From a checkpoint of a small transformer trained on Wikipedia: learned positions.
MLP neurons of a small language model. Each row is named by its layer, matrix (down: output weights) and neuron, and shows model dimensions 16-207. Each number is 128 + 24 x the weight over its row's rms, rounded and kept within 0 to 255. Numbers have three digits each.
A block is one neuron, or neurons of one layer that tend to fire together. After each block is what it responds to, as a language model described it from the Wikipedia text at the highest values.

L2.down1015:127172083104169118123146131117117156089129129148108161112093090098148091132156086126176129122146111099103092134095107111109141105096165164156145159154118144122097137153142135094136142132144122100079175103120112099121149133115116166168169146125136139110110112116121067140117121156183125098162130152114100100159150092146172164134132148123144152130125105105162176135150161116151107138112090141111135146121098142182175141148120111164074117087083151153078131095114127120138118127151110172124151113168118140094158116074101158124124086143164100103150140079140078132126117084122141153
L2.down1301:087076142135145118086158151125127142120145159155108121092122137121138086109123095134152149124129109133137115116130091133103105139135125143126116106167145125131143127118143142125184125112099131135108152146125107112154105128172127133163149128125116116109109102105140172116168161159137117104135134141121082087099111133161133152118132144138143143156152123136102149078164101100141130102157132096114121171191114171076077115162147151152137130117139119097100144092154131110094111141088108140134094098122100130147113141113147093100108157122089103111095134154121070121147105127163163116
L2.down1315:116170140095113148061147101189136149126117081125120085153127133139131186155125095136124136105171134084104141119142121133115121124107123130131118147144093116107116104137097126113155140127148124113120145144127115103110144113151137084116147139158119110137127079150098160129103150137148116127129118115141168138124150105138169160107133112091116146135109135116127148140116111168140108130159100163154130151095145122142149150139140120114141149141101143095111162123148101080113138149124137138129117133127125113116116117094135108104164175165168111128128138131152114153128189100182111091
L2.down1565:179135146126122128084130146140104150148149130129122134124121128089139074148062136144095158138088139125192124158134126130079136152140109104138136172122137127099107124136136145091147152130134119150103152142088171134142135096123153129154113106158132127112091121066144132149106092106112116118117133110131114135127086121147158120109153104140131092141140117096154137172109132109117135139126115116157105160134139090158145140153144129139151124142139111140115130148088089170102099149144115142128139107093140145122143118129163153099150094108112128159121129106161102117111121129129115150
L2.down1641:082108073171171136131133167150122152158099127146119131140169166146143157102155088129124142086121132118102100143096098091137111153126146127115168107156122100145139105151144118144113126102138102143111177097135171134160115110163136111140129107118101070101128130135136104141130135140149122128137163107131148126119205141118126116126130132144165135089122081149070146134152115126157132112118153137096142124114131114168108103135165108168114121117157140114123145118159144148140104164119115118156136108138126159146142144146128105124136083163126163170105132140137153130130124141162147100
L2.down1806:137106132144169129079147093140154141186127072131129151124121144114185082133109161116161203139148123132141095125114110080147151133105147130169135152130138137132147092124125166113156140175161118119093093159130151109118124124139141114160164136138123117129141126122145111135130157048128061127113123110142147099144136146175115141164131120143127133128076147085139165209144151122129147163156124143102138097138150157122095101084153132108141158115166133097074114060137133095122133189102098135105114142110138161088107121156104159128156112123126148136109138130161129110143132109151114115
L2.down2512:111112138155100129131145082117154124109167113162076118152140091119093109153118099107128176174113142123139168116081120177166117129123086136150131109138112153133135134127122096142171120087079135127103150123127152177149104117162164100135119096115138163061111158114117153133127175105119126092137132142102154123098126136139151180135097108130102063136153129093115119120070136133148094109110155098091124111133183143084131155180133131136098090101137096101162155094112122175124174168124112137095101133117162115111129175131137145115107126091116136110165136137117192160127140142118079128
L2.down2912:075082118099163124105141098181147156091127135157114098128158134131165147147142094113160112149140135103134109121154177130125109111118138126104127149150106127129126119125129134146122165121109101154166176120157083111092132069158123130144145122124136152127149144154131080150162129136132130109120163128130145211140110141139158135137090108136123155092102127149165159151188119129118132120155113136139097124131152159105153124082131137104137150128128119126174154088152124144111147144058082139173151111136136153143109094117141144130126116141111094125133138116143133130127133115146162148
Description: Section heading words. Word pieces inside Wikipedia section headings between == or === markers, e.g. Purpose, Field Hockey, Society and culture; also short heading-like table labels.

L3.down873:124123147208094161087165113132097075147143145115136160091113115098186095134150117134119137133121149145143119139119170122155113111158113082116140134137145145124140170150102117105204120141105132139103171143130129099102133138137130157134101102095164139072130125125085158099100073127148108155110080122157137157094115129133132141088091120114143125126137095156150159124125119135106093132116156127139115118142131150097112121108136115146129141121108130124091114156091101118150090135122112166076141149165132128159098100155150134135169130198139172105089104118119169099105098107142095178
Description: Token after a number. Separators and units right after a digit inside numbers, dates, times, scores and ranges, such as 50,000, 10:15, 1050-1300, 10/10.

L2.down120:116148134141140147131128120097129114125130147123148102174141134142136145121163115135100139103130197132124119135094102182133138129120093100150148126150131149123125150139120158096118104110116130124053116135157097116128074132131097107093111129110111199059136152159128145065121116140116122131128116122124129154123099131110130141104123135143147107132154096144127103143095140095160154188141140148122099094119085105107085167118136108114123152127144114125110132118094156166111117112125139137160130152116131108147098154142129141155146151160134147121152157120116107157111106099169114115
L2.down645:137103078119115079170147141119143150069150130147092093151086172190156134122119116130166148123115153129104168137108121151128138122131123130168116130103127104082133127085121123098106097122119102124135120119146082086161126091130117137117126160086087138134120155128164129117181110173109114151119072161121116117136187100095115098081135148095141135113101110128113114098135098151104177131147151095092142145173097155134151132132123162150108113135110106124114131146151100101095135122134109123105150157106114128131101170143149145110130152101138123135143130136141050182099114093147178183
L2.down1227:124150151104117128155145152129139160123114169161083146151113154094113145142119145090158128139121115127152117125148086147076111116106141136114099132110128141130108128131153135143088131069188132145109109155138125137073135146158140128097149160123114122144156126098101123135081145111139102110120174151145124105125199127116080105097119131158115128112158127127050107140112109165135124117138123137162127134130141153121166112104122073167104149148160175111167132129122096099145185172125099105130130169123100126156101143115123126102121141128122126146122142137124098123116118127090112182
L2.down1293:129119146112134110156097126146151111087102167097113170171112143101127146121139137103146090102097164152115153108069126100098119110126119170138116173155120133142143110109137138133079125159143140138085089119134139158106144123173168124123122147138168107147145104196114135132135064146135087126169075133130079093127120142130085122135118103145140130138132126120127130134163100162138153147114124144121116130140086138133112078133104125142114125155164166103135138095144138121120122106151145134147124154157162129154114089166092136138136134120130135138123140149155180109130152122126148110
L2.down1512:107118136122118126106123147093144161152132115107138118114161149145167119133122114133141174191077119134099137151127075126124084158111117092153182115143158106132138133109124129150092118144118126096136132089117144137131156110128146123108102104103129149110117140177145044110166121132152114140085140126137149121144118143107119135097124117148146119106133124146105126130139127119130151142109129126121137138167130129118088127133134118084131138108120066112136124134097140121135142118148128138141140152142132090144132148160123121151118141128119144091138112171122155103148129107121080124
L2.down1816:098113104105122072151181159113127136140176132140143103157124157109106135106115105130114122096107121124173100148104098099122116129121108105159174147132165124142149176143139122150124121149125114164139105139116100134109135153173122169114139153078126102087106136129115123123152145134176136152136160156119159145143126114098075124119101117135154118125153144166083142175146084172138135152173087093118139117159073125108113126133121119121127159093046116108115100135117123138149158139153158160147110114094099143127104130142148156115108124181097095139111114101131117135100116082140148133
L2.down2263:110120123126148142143076159121140138130104151096114102098106159124096126139125158113123125159104161103129153130133184140089109177099110111125130102141114114133129135137140077098115138143142148137187133120141169152083176108116130136156111112109095129156107159119115157146114144100115115158158148158123162168130153108096141142171126135143154114144116118112176123168075116145146142128166085162144104184157142132126134119058137116123137083132119116121132114149082098146165094162125153126090154146194133159118115090158113162092157172115151118175098126140101120176126086125132143125
L2.down2941:101113130135119123129099103137142133105155158202148148106101133150171104107107124152161112133093112126110128123153105162150100119131158107127186122142115123093134133145152161110116164147118159185157073102152131121143111152126108141151114135135137123099100111109122143088171145104164103128116125178146082182173104149139095106145079112154121123099141092149107114134108133132136125144133153127118110156124097099102114126106128141151133129119111121196116138117164110132133131127107080102126166135119115181114094111139194122137115105063130094113112137113134141161163111130134099088
Description: After-number token. The token right after a number: thousands commas, score dashes, decimal points, units, ordinal suffixes and month names, as in 75,000, 64–61, 24 January.

L4.down248:099096111116158119136130115142118126129141150090118155158134122128167125132126091120122098144113099111119157159138099167083138126136171119099123117087110136131156079179111116126146131084104146160098145117151122161118141146140127125075113118142133122105107183121097137139149144165133116136152146147173099125161106078117151104111167141112153138110104143133138148109146094179130134119150063131094117126154086136144136137137113147135070130078158124096143126126083158120133149192120154098102096134110106106141133152104162174131104112145113128183149147114122146116160130125128126141
L4.down335:117159111128145146093130076156152107119097120165113136129123171150140131112141130146139138141134146096054151118142099135165113134122097111132135126150144108141159120125094136102049106094105152156094158108136134112109151107134132110094112064133149161107108114143153123093170141122137146121145127130103099162102084091083144134100195137132160147096123144155132139149144143144108145139162151072128127134129119136113120126083155146124114159117157153125114106147156118150093138125146068168128114134123124158136078129127111075187117124133149110175110177098130133143136144140129149141
L4.down367:106114111140135153099110129148122143141116146123142132135162124144146148095138126134122108113113114133113133121123125112141124161121142135145130174131139093119157139132147161105125137128122170105133120105149112162112113161114130136170107134193125137110135122110142111130142125124108138114095153142144114128170150159145096132161140129175151120153132091150142102137131171108159194126149160136119136143115075195111142139137150118120118119127137122128116115094078147159121105081101115124111142128133119160149126145092192156138126129110150106109130114145141142138144200140164162146
L4.down523:170094075139146123139171130066099132145145140136148119128155122070135141146140109127094137112151145141119130118129121145116178116145083093147171136143098131133148127106119121154144139134130122148126088105144118159162126191112122126081152129097110149139136123117152128127109156143111159133149136116116115112135074115086123180131112150166103105117147106106081177141133128135106141109118124117141154120134118117080083114163137097164126155091091107136125099104098134150115145125128124157117147133133135143073076147106137135096102137187129168137162146146110139114150154089181104121
L4.down2118:083145119119103141115089113138125093107147119114142143089101135091113131128130152129155109113087168107101107118103136126096134111121134144165138166144136135109141183109114144146117103073129129145139123135139097177146116153101150147136091141123136137156124099143110133088149148115166121157113066154173148126120111116141141106109155119124110154131133117144111124097093096159108092120154132095123127065123138116096098169115125134102167138081150156153087148156134133150120123113141147133147137107134106131177086132110150152162110125124110166110140133130119109170068092127149111089
L4.down2151:162131115187114129073106132094125092109135127173169163116099100063099125130101096122134130137120169142106135138104118145145096101151098105154135177155136107175116128153123137087188109155153120158166134137076125135160121165142137101121134126076132102085120094103075126128111160111150150085122110123130168163120109150117130121096115135147102113144183143144116141095133121104085134116135111118100093115124122156095106155163106123175130110141098106121091159133111146153140121132161155162143121105076162131119130101086128136167140148146147161105109118139115138092126123134163103131
L4.down2492:096132166145126113112138115130128089104132141128105156150088123144105142088135143153136155149132163113136131139099116121187092157115105172083116114147104115084122142129155133126134163149101099124168140141127120096133116152131156072133125109098154097122126130162122080102091073083137108148099144133100104112113126138143126098132145114172120125123125126117136139121099108161162114113139133161128139097148113167124108132151139109100122141139106122141100114100149139139149095154114166191115168119168107101133116140125129123129083111113077142134168130102140087128151092143134147134
L4.down2737:133139118102119091126143105100111125154132151119056114140088115112114142142179106143116124122134127138116148099107137149101201129135142167121194127112110120162140169148138171111105069078175155101133120108121123084130112104142161103159128138150134129184150137119111098105142135104136153082090118130142134130082131133128084099154135084131141160111074137147198170137091161149109150122096136122089113164176148130137126108142140108143136141095091152109142093150128134064116131086098150100160180096176146108154116123138099114153167112089134100121128111132166123103143116132117114134
Description: Token after a number. Tokens directly after a number, mostly ordinal suffixes (21st, 82nd, 14th) and separators like commas, dashes and decimal points.

L4.down247:085080115129155126132127107133125101146074142133121099162121139054121136174105148164149157120118144102105163125137109149143126128137122107085176127150091153155119128122110093077109145097107150154139122111154173151130101086161129147119105141117174090135100120142161150142133131115101112152121132126156168134175120092119150119145148150135080134119146135110163123078111153143145102128158118103146128117151130112194145144112101117150130126108099194152110088109136149131141139151113124184090120123152149088164116127110138115138122125144120176148143127109110152152113142148094059122
L4.down574:105121167132139100134116072140121121136135149130111112154108165102144139138116174181105146130125142113133161121112125102114135161153099119106091176129136113112171109138122126129127160103111153110152153122141159108115135125116114116077099169092180102111110154118122091155111125099101110179111156120119150163113130066146141163136115130123080127140182161143181089086132116102167120180113126133123094181108131129204115170095157105116118140128134110112057143139156122124155121125114078128115107127110159134169077109119107115111123132099085158106136127136142142137117090143118114089
L4.down1507:136137118123105110146102110173104096126124141144145133126127160080111109137147174131107097138112127147095147131124153112125138103155149078074110130156123184165160124166071142109115119148125107116113064157111116136140064147138099131093123135139160140148147106101107160122105140144137157103160106131117100149159136111124151162124160157135127109132172126142178128146129131126088117123123128141144120129099113141141133109121137148154137167122123157137162103143146129097109084128111108095149092112100135122117108172121119093131148166137113181114085141111169104103130157096083100116
L4.down1676:115168125126160117113099094134114110127090134123154132137102156101126093122136110125130159074133164125142112135114116102113156155149106113133142157143133114078102115111125108143165081107143119137158135115100141125117105124134110162114133176113140126114135134127136081189121154108131120131116112116127130172098149142112123142149103138112096158097104177154070125122146126110177154139126138164123116159134130090160097173138120145163092091139112105122095128130150152108183086130130102097106155111108159084112135107143118105124140131124097098122148148133090155107069083099089114120
L4.down2127:145080157116155116138132114129123146112061149143144134110134114112118090120094096154167106129134121157150125138115139160108120133131104182120139103108135177137136155142143117091176156104120144173101164098164127146131134126169103126100146118125131157146141124101151092146101101156083136178166106114145108137152141108134143131102105152133103136122118133151107119099195100149156102119160135146143114157170110146121107143105153125147094106145136127126123147131110163122122165146134169153125122117160101130098113147122136152179150120098179135115142135090135154102128092147140102123
L4.down2325:114098165117142152086106109176113177150132175139136122153114112095133078111140107125162110086093144108111112163156102132146130112143143138142167116158111188110138161130149094127083124135141133148105134171138129127131165144131184154115136095107155088133115123100141118100146136170117129135146089091128101129124150126131146149119145140136094174094146142105182152150108128185126105128103120126154148095137108136160093122132111125187158141176105157116157098098160076141136111136135148133102141106132151113163103160083136113152124149137145066101176122107110131139080105126106156155
L4.down2658:083170150125121126129118112163150134135052171124119127098130145130103133099144155130119138117146124150081149093108122105136100135141101090086156141111157056116143134133140152152099108135175126118122133116121141141137135079149133175131109148146135153097144110149130079122157143134147131172154109092173122104098153160119134136117139161113118149094125129144107122177144122040132166117133142102154123159130134165165162102119141131119101118103116150127138096128104128108185133131122106167095153112105147108177160111149073095119127122134112107106148144096102104109142119151172077148
L4.down2883:128131066146110107101132121164098135155115127122079141093165107149113139136138129151109154153122147103113152123128124152144156124167128093108187162139141166116141127142100163160112110077164139161108107112140127135118121145171154158153137131098190145109131070157100130102146142121156142115121166126142085113114111141120144132133137117149105143121130118174195161127117110131146112136113122117125123140172121141144140081099117117147124142115154180139151126144131146098130108190136141143140097134123099159121139171144171125125100128128148149127126118050141109121123114115133141133
Description: Label-ending tokens. Last token of a short label at line start in Wikipedia headings, list items and table rows, just before a newline, colon or ===, e.g. Electoral system, Leederville, District 9.

L3.down713:110138136088103164149112102165145110116113139142140182153141134137170139138140108160071122155173095128099085130120123116139174158111163099129137142111117113121138146123165116129096129133093120121085162126166090126129119090115132127140138156144107083147111137151087105112191126124089135113123145121109148101092108145110175119127100177078120139146113107129184135098131090138153118108122115170116114120143130147140124155117149138124174162121129130137104118114146118121130135106102125145116147138125112128173182123115083063161194129109135085113136121141135121094148147137092131119
Description: Indefinite article "an". Fires on the article "an", often merged with a preceding word (is an, with an, to an, as an), plus occasional sentence-initial It.

L2.down182:122128122117103158133089131133139150135131169160131143107121122127117130128111133157174161090134100104136125102139101114092115132106134164103104138124153143113133127145162132109113158131124120098177133101133169091108109120134086117063136114104133116140145160110182135095124139141150116079107142160116146107142066059091138143119118072161128144130142100146146111116147151148125115110115113124134165145176117134137154090161098107106120139147133116119144124109128135104136128156099092096151093100137118125138170116137180152120102124108130127171152146101150147137152112104060152141
L2.down283:164126112167137057144185139132141153119137112149123099205149107123105122107125140126126103123123111145123141139127158147115147153127157151143120102132063059148088148170100119151132147115125146100108077146118185090148118127158160144138113162137127121130110128106124087147091150100141097118129205135133135128139126118124136098130165132127132200125153162141142124106168132158122176122124157124115118138136144162131097099128138140167103118119126112143087134125128105125121119142127122131125138170142118134116135102141137153131108124134130109120180110164137104158148130161129143143
L2.down644:124133135113131099117146181141154157099122094120139095135092110151109119144115137109150099137100127105169130184117155113141139143140139147153127169189092096126144139125125140134114098129106137089129158135114138108121098138139137104136117120135124139094123115122138111097121101158129119131141139119121120117161088130122132094117134157158128104158158084158130130123125141143103166096112144115136094142115114191136095138189115163156096130136152118124137111111118114137141126132098113096105195140128134123169117141094144181169161114138106107167125114179139139134080142134112140107
L2.down1066:126135140126076121170095121109094155120142121129095120171158133166131155150157121170126116137147080147157153133136177091135151156133089167123110162099122090172168150141118110122082082098163106151132143144142160125124122107207152129134114133121165093103136147150130154142146170108147099084143184080165084173121106096112169127144107136128116135145132142122139120125129113121150107105113162102131067136167116123127138095137138049123123147139112165147153140117093113116094132084142099167091073127083141102124112096132145144149137122101150111168086110117168130145133140063085118155
L2.down1504:149106138103131123143136170142130111081103151134116098134147093109177134123130161129130125164135138085143130104123114093093096098096126164121126124087074154134094088111164148144128120139137140103126087105124119115131101132136119156153101132136142132112120124097135104127125113103167138148119118100157206097156145135122121122092138155117121146123126129148087147105136138147116144090115151096113090100105139131081138107119139108109104127171147166133157120118105103114162162151125143072134167103108129125170133082118130139148110136098153123096122122149153146136096150072121092148
L2.down1802:153163159128133113135085126131174122110133131138138098124143111144158119108070148143151144115131129125102126145101120126081121135108122150087158110156107139101145139148145119056089135125140114160149128137113165111090122149168141164171121134111114133112168200136156099129097073122141133087080152122126124124083115105149084101158131136145136142097131151147159122119171127179147163157127176135112089170113114127118156102127148135155139140170123127149171103120144099132110132161105076098112135108156110120103116109104131123106094111142095085125130143143123188116114125107069145091
L2.down2101:114092122099193133146135084130120130129129107150147135076182129117141121149129110145169197127155127115133122106092120107167138149134110134119140147120126109166124154172131135148138096141139137139154152145130108113127152158122162116132152160158103134128126084141112118111123111142153142133130149152126141139102072114150096121116127124152141140125136147118124130096130130146089123148132118123116131097127102141098121153147162171152144177140114115118112133122142115145110131151122148160126107117094081137132094161114133157122096131166111116116143153135118137138118134123113099138
L2.down2169:129126090089153141104121089122126146106084121147162092160139101109156124109156108143117137142146102134121135107110128158121151107110131140144162148127125111101109144130176175104094152150160114168135130118162140114103157140146178104102154146144077147146119129153216126107111189076094146146148109132094162098097090114143167172141128098082166099106148107100164140137147145108122218133121157093138098156124122129130141167113124134103117132101119120148146118095144088066144131179102096135125127147112100158137140098137087150106112122126127148131150110131098101150125131120092146168
Description: Foreign-language word pieces. Mid-word pieces and function words inside non-English names, titles and terms (Polish, Romanian, Croatian, French, German), e.g. de, ti, chaft.

L2.down627:104134108160146126141143149105133111133131145119135151179102126141128144120146177155127143129127168143145114169105136133144124141147147136122099109150149161160137106108101159141161113144115132105084146137116142143083109127138083142126119093123153147104138118125106153133121114159161109127102175154114082114147117156115116109136106131128106151150144149120131148129135144093140146120121176155129130118132125129128135141154082086149095120190149132135129128069127100107140172104101111123103121143128141132107099139183121150166113158154127084113162123150146097118160131132183131100
L2.down850:144114111141188110139100115131103133148122109147109172169083105102117130146169148125126071135104151126163099131115154158122141145123123091126105182133111133141074070108148147104168124166126138108116111102154103123098089100101100097157115078133112125145127138139113123124129140170110149104096116125154097130103111166137075128154127110117107101113105181139109126123151101164103097129135117146109127150171131153140102099117153149145124124093144096116119142122121144134156177119171103097134128165123127138122092115161150125138189167095112127124126128111129144089148109087097147121
L2.down1285:155142167129133142117138077135145119136169138104112143135106173111135108146148147117088093118117094102130159124152174135134100140113112118124129106120140111151171140101108163157133116134185133094117144160127119133167136119093133153099149143141131134158151142119101141115105159133139102090141130102108127126146113096126118091107162099120112124101083199165183151165145110089106150122119103109140132118121154132145148128195136134114092122104104129127122120130146115136096170122110093105158127125146095140096115131125098144127115107179174171167185126106159123105146126118079142108
L2.down1612:133136139120133140164108120090142140140115132122085115093148140096132150117161110163121112138119158128143097141139119134110166118120154162114113128092111126123089099156125122151154161089134161106152092139173122114107159127139118139131135099156120087133111125139133143123110139122113129113119167139100134141058110122092121131178107105155143127153100139132051105183100176071148087182135148124158192143155153098075132145100110144109134102135191133136140129108163162112129119137139120126187123127119128133146118127127127129120120125118101148091105146109124155099153124127129090128
L2.down2065:173099163080100108121117109151114165128163100139159143111120190149104120137165093116158144124134126098159143157116094131134076122167095085188119124123168169124162124119164129116115130120115131152143113146121116105183140098128097124129138119104107134116143127142123117134120165155126181061150152146112130102084146068115147158114149103104134123089155142079143127125189101101146149124107128099135172121144125093133108101101123110119162126136114123153092099123148083148134151093123125199140099115141157141164127177091136148169136115082102110118134137117110152125113106136129134139
L2.down2737:134102128133155118123137137127138142136126132157143129144125139160087096129112082111124089109109128158144106141142133147128124152112128150136115134138123151106112078111106151096162107119127135135106137123152106133122100132133105144142142097120103093094143104189127143136079135122116129099141095142112089144123175123064109133142186103147124137112127166136129150162169117114122178134145139135121073131130129100148085111110162140109110141133117123146145094143133106081140154064139143147108121156188135144104149135152140136138178097149077098117156146124120104131154109088156126141
L2.down3029:139137125073104120102114131094121136128115123140121094136136133159104139128088109123112121120149144122108125113156166084104163110145112088137131099111080141147149120127154089135143113121144146150165120151145142139099141118145148144125142125157145117132136098104123112130136151087148124132126110107126137091079128153150103144166101153110157124117106105097095123123145149123108099115139118134182161108182144109122080123064106132118128139141146083146114130155137154141138137128156141112119158121111136114147081132095108093142161129118155154090118153136155148146114094132092099165
L2.down3047:078128125155152151126102144047089126133146139158119133141142115109114159125152132122115077115140149135086120167156122118141127110115133108110134125134156106175089112123115127108148153116130136149143124126129111129113115125119153103136110118145125099164131069095123182130142161108106161113126109129146114171098112140094092163166119106087133113138092112087132135142089146071162097152179203125124125107139139135109098102102128106153094101159136144106143134101144153113119129123124138166141150139134117103141108154097155098085180129096074165110126146148145104111164136114148123128
Description: After-name continuation. Fires on the token right after a person's name or surname, such as an appositive comma, a verb or a possessive: "Ogden, an", "Pandove made his", "Madonna's".

L3.down2821:131110109113137107140117133126145153109138116119137132071134123131119118087127112167127110128120133164172123136125124118122117151108090169144111143144129123111095162135124102087149143094145111133110138111132116088103129133088131142160146099150123136116142139095141149112125160130122159114174152161160146143132141139121091121157155090126104139121119124102136105143089127133117160136153176088175124134139127128119136113126103120117134091141124114097114120132101145172090172128132142160137155137137092153168167106126158136104112121144117086140178123161108139153142084130134177113
Description: Given names before surnames. Given-name tokens or their word pieces in full person names, after role words or in table cells, e.g. Rachel (Innis), Aub-rey, N-adia.

L3.down1112:083144119096167056136090102157120092145091146131134129142163136091147137116129126124167123124119145119126150137104123113094160141133147114123116133111119105143141122092127116133177145134102142133158107130128132140104103139123111119143143116171154118103141073132083091125104124107137142151169096150129125131171113096130157104123103132142107191092146119083074157133179130102209101159144125154132107130136116128137144103106138124095072120131148158120115113141121143145106111134128164150083101106107141135119116102143081147127141127109118102125133098169095165110125179108133081122
Description: Phrase-final heading words. The final word or word-piece that completes a name, title or section heading, often just before a line break or "==", e.g. Stars, round, Games, Records.

L4.down1410:125135128166125149085169162144144128139116121151137131128133100113135131165132157133130133104143171130107131125138105165109117098164137109118156112137170120102123128125119186113125133150146139124137147137140094143120127134114100061143122106092121126129151162140121128147122133105163102153136110184122126139043175138117125145142078122194140155165129110098110166148133120123133091133129125152093113137113113104158119158151160100162128078100124120125135116129150134151115145124137169155157165110152150117101167164104134130160150132095047148100164083106132145141125135157103143123
L4.down1517:089140147122100094152103115150110091121118110152159102163130130116146130117111126187037141146122123158107095139173093072118140168154130130128133141140132121078092088117152193085135124134149141072133137078116142123078098106144156099134087123105169136137156100105119115107149093121135132134126114185151127155115165165109123101116150136121116122123101139144199121122135146122121156123127139135096083149162120164139126146142151144142116169138085126108138126116135103139153120130094095112120128129138145119160131155135131109117147157145088103135126123126113128105120137102125142140
L4.down1520:119095147142086145172141156156159131112109103116139164119142143157132157142125129166103153120175154192149084118143120129101155140164153142135170140111151122146134108116127180051139109124133151115129126081142102143144133132147138132156095120115124110098124125161095139153163115123127134127125113134115135133094138131119091114151151139129122096139136164159164121145169129113111120138139101120118075140153120150124117151156149119127128144153105149124125152140129084127126130079123092141121118145131149124122149183094102094119149177129105075079145117152116139136149140110128152115
L4.down1592:126098075109105104109119112145101141105131130104146144165130153169154162182150150135126096149140161150158110146103113126129127105121145109123151201135127103073157159142155134129090131122116083123143110120139130158129138076135098095129101130095168180101116093150143122159108115123116122151074158165196126149120172085108133094157079133118152120115103169117211160128126153093158131111092132148121104133148130106148137137154135109137095058107109156069155126107153085141164149114131098135154125153116146104100142100134117153146148131134126094121150143090141155110120126140142112116
L4.down1771:128133134141147157124130168128117155130117099158140150165154109145129137146113115173117109124091138193102129143129122136105110137127100091142095155067150105132072141127082134103133108111137142154126092137125159125139142160117120157149132160145121135106095144105092112149047150120108115144162142118165117133149137104160117140135103124132154131149125163134104092099131119144091095113112133109154154087099132143137131114148096114155156092098150109097123146097090131173138127123140168100113152142110132101170125136113134127115135083113141138118141101098146112135128118176151127150
L4.down2490:149143162122097138145162147200097111103137135110066176107140133087113099121128110150111157116144109071101137127114145140170150102139116085157124115107157118122148082160182164079111128151107114104125127136104139134110156111102102150146126094125113120112123088149135079157152101176142119147127126100149074124119123111128101159125127104142157147109163124140119134077150120060108150150113130073125155122138126121147123109142107117115141099143121117166139138102162144139124149131112142166154125126129099102154096110096105138136133119125153128115127104089162165123151113135079193102
L4.down2547:178097142145100133130102156149111147103128147111120116137142140145050096128138107144108128146118141171126128145106116153111157133130114164146153158114109088142150175124128163139199122147180118130137111130146162124083167110082123178157152136132113118129127116106163144120103156132138125136125131127148105112157106120130139138149097135136103059096195169114171100153088117138132122090129160166099124137158144180112109144137106088128114167112166138112124126121145128122159161127139111116126123130119111128118118109101131127108109121115154129129158112119137131155114179144134114161
L4.down3019:135157156127137073133157095050150140105189124107148102153129148142140123173103146114127181102141123159179086134127078135129126164133158085101146155140170155120134124114117170111108094138132151098110103138095129128145112174103136140121151157135169154143118135136134135120126105132128128166096102100164134167134156105122179044145142151115105144090150161106169143178088080133140108168093154104134154105086127142127146086100124121119130107147120150101078144152139170105135142134124162158122155104156121100111100115150142132124127139153142157135120119117137145186140096133105148166
Description: Word-initial H / article "an". Fires on a capital H that starts a name or word (H|ell, H|ervé, H|absburg) and on the article an before a noun.

L4.down100:090090125109133126131091118114117117147115140150177124133106068136093149093143101142156159139119129084159123116163127158133099143125121124102147092120075111141124108114130088135134155125119107129118140158148128098162108169082131087160122119134135117097096154118132140123161147118149113118138116156086114147077112114144130096118092132129104134141124141103109154095106107093127111110107143095150119138133130130159149146141124112134171130124090142096094124092110115148089123099130147142100153147122142148145147130093169163124174123147119111156103136146086146130123113108151165146
L4.down826:116110119112125151120137145111137134170090153103157156081089135144063127147115164135125102156148103119135153104124116168128136108143116121153155102116147167140178147150069087106123126092137108107084128125114123168147139147127163089120177126145147137100121087135092127139163118103142139112145141144127126119119108143156161126149139119138119082117127174086135121148138110107105084109124143099151155115136157121118127133144131154117180160113171166140136135126141127137127120122094168134142099126133146139135176151107117122151095146175131166127116143190137105153083142126110141110
L4.down1237:133115127114084087114144100086111146122146119132132132146148137119111117116151111152136145095144175149169165167147117125140133148101113160155117136118112146141153111114113163133136137146156092163132126131158106130129104084148109108104118105146130127125095163147114152111145100111110102118112104153156163102118154128121102096127104140176128135140141190101162118134113143160133175126147118120124149138131158095138122110091111144142107110157138084122111097096134120101131120154121098121126193146143143149137137124126121122095126092108109151131144093144131110113139150078126143116
L4.down1567:124127136144103096137119123140098131163157140134116133140155069126142129121157140137127109148159128149127112150099132158080081144164125128103133138096135130127159088145182141112148138143142140089130156135164132158163171136124126070153107157103114105147112125125127119128132124126111140142100178119181131101149119192126142107133142117154101161104104173157113121118142129121157139135111175153118088161147106126115115135140158132172067099134121164147137128132159105086139097088137158158099151136165109169135161116141095126151131112125135114132111143142144103088117102139130142058
L4.down1936:128095147150148133125111147138095129148106132119122109128095119149131111132134107102144166090113125119132119128081133139163129118139121118096133101200134147122144170112116099118092119100129142132109069112155151173120161117097116096121159176149088147108103110140155145109136129086125120150136137111164160088123102155149150161172108130160128153129133160112122111077124111115129091098107139104129127151151160124144132183126116104130137147113131124115131130122135144116099134135134089118091133130106137110136132113131110139178129143207123148146129115177125151131117100135120115124
L4.down2169:099101152095114155122138132136115163142150116153166087105146103132138107113176120155094184104118115097135183120146106155140149138104114147198131176088137116120159085114119122172144141130131136152115164115154128141114132098133130111146126145138134122157121160130149147120148124135128123129107134108127143172151155113178129116156137147081110121159119150133127115190142148119066154114120128120112146146072143086165139148161107146122093123124111148132124110132144163157065154143117108137140137187144094099172170136156105106139101114154162120184138134128128129145125067114123139144
L4.down2237:138125131139150108149126105145145119167138109130136126188105120167088130121146101159161129113167117135176098121146142121139131137133110137138096114085131131095101089150127142061156147137165116108131119098129145178145144133116122106100128133107107132131107138132120097159151083134107096113079111115114144091102130156135082138125109105191160127118130113099098132127132114104133173137120110170183159102134147131132106140165097167108120138115122113137102132116121135135126145157127136121138167131137113128094115142142182144104134098163159114127147154119130089152081117152138136184
L4.down3023:146094124125099154116102087120121124137123141128130120127172155115111145066133153142120096131062127140089156127124133111134117143177121130155133139159119116127074122137098111095098113122102114144127128146076110129123176130085129135091141165138063129123140116122151138105157104122114143131090101127112105089132153135121132081094117141107134145127145134127139152114099107116113075155106144141137142091146170138139152070142177124103112172100118141184076132118184118145123139149136140169137101152132172123085161119142119145091167130143146130118113132110075168089179127135153111161
Description: Before a surname. The token right before a person's surname: first names or their pieces in lists and tables (Julius, Jürgen, Ivan), or role nouns (singer, Chancellor, filmmaker).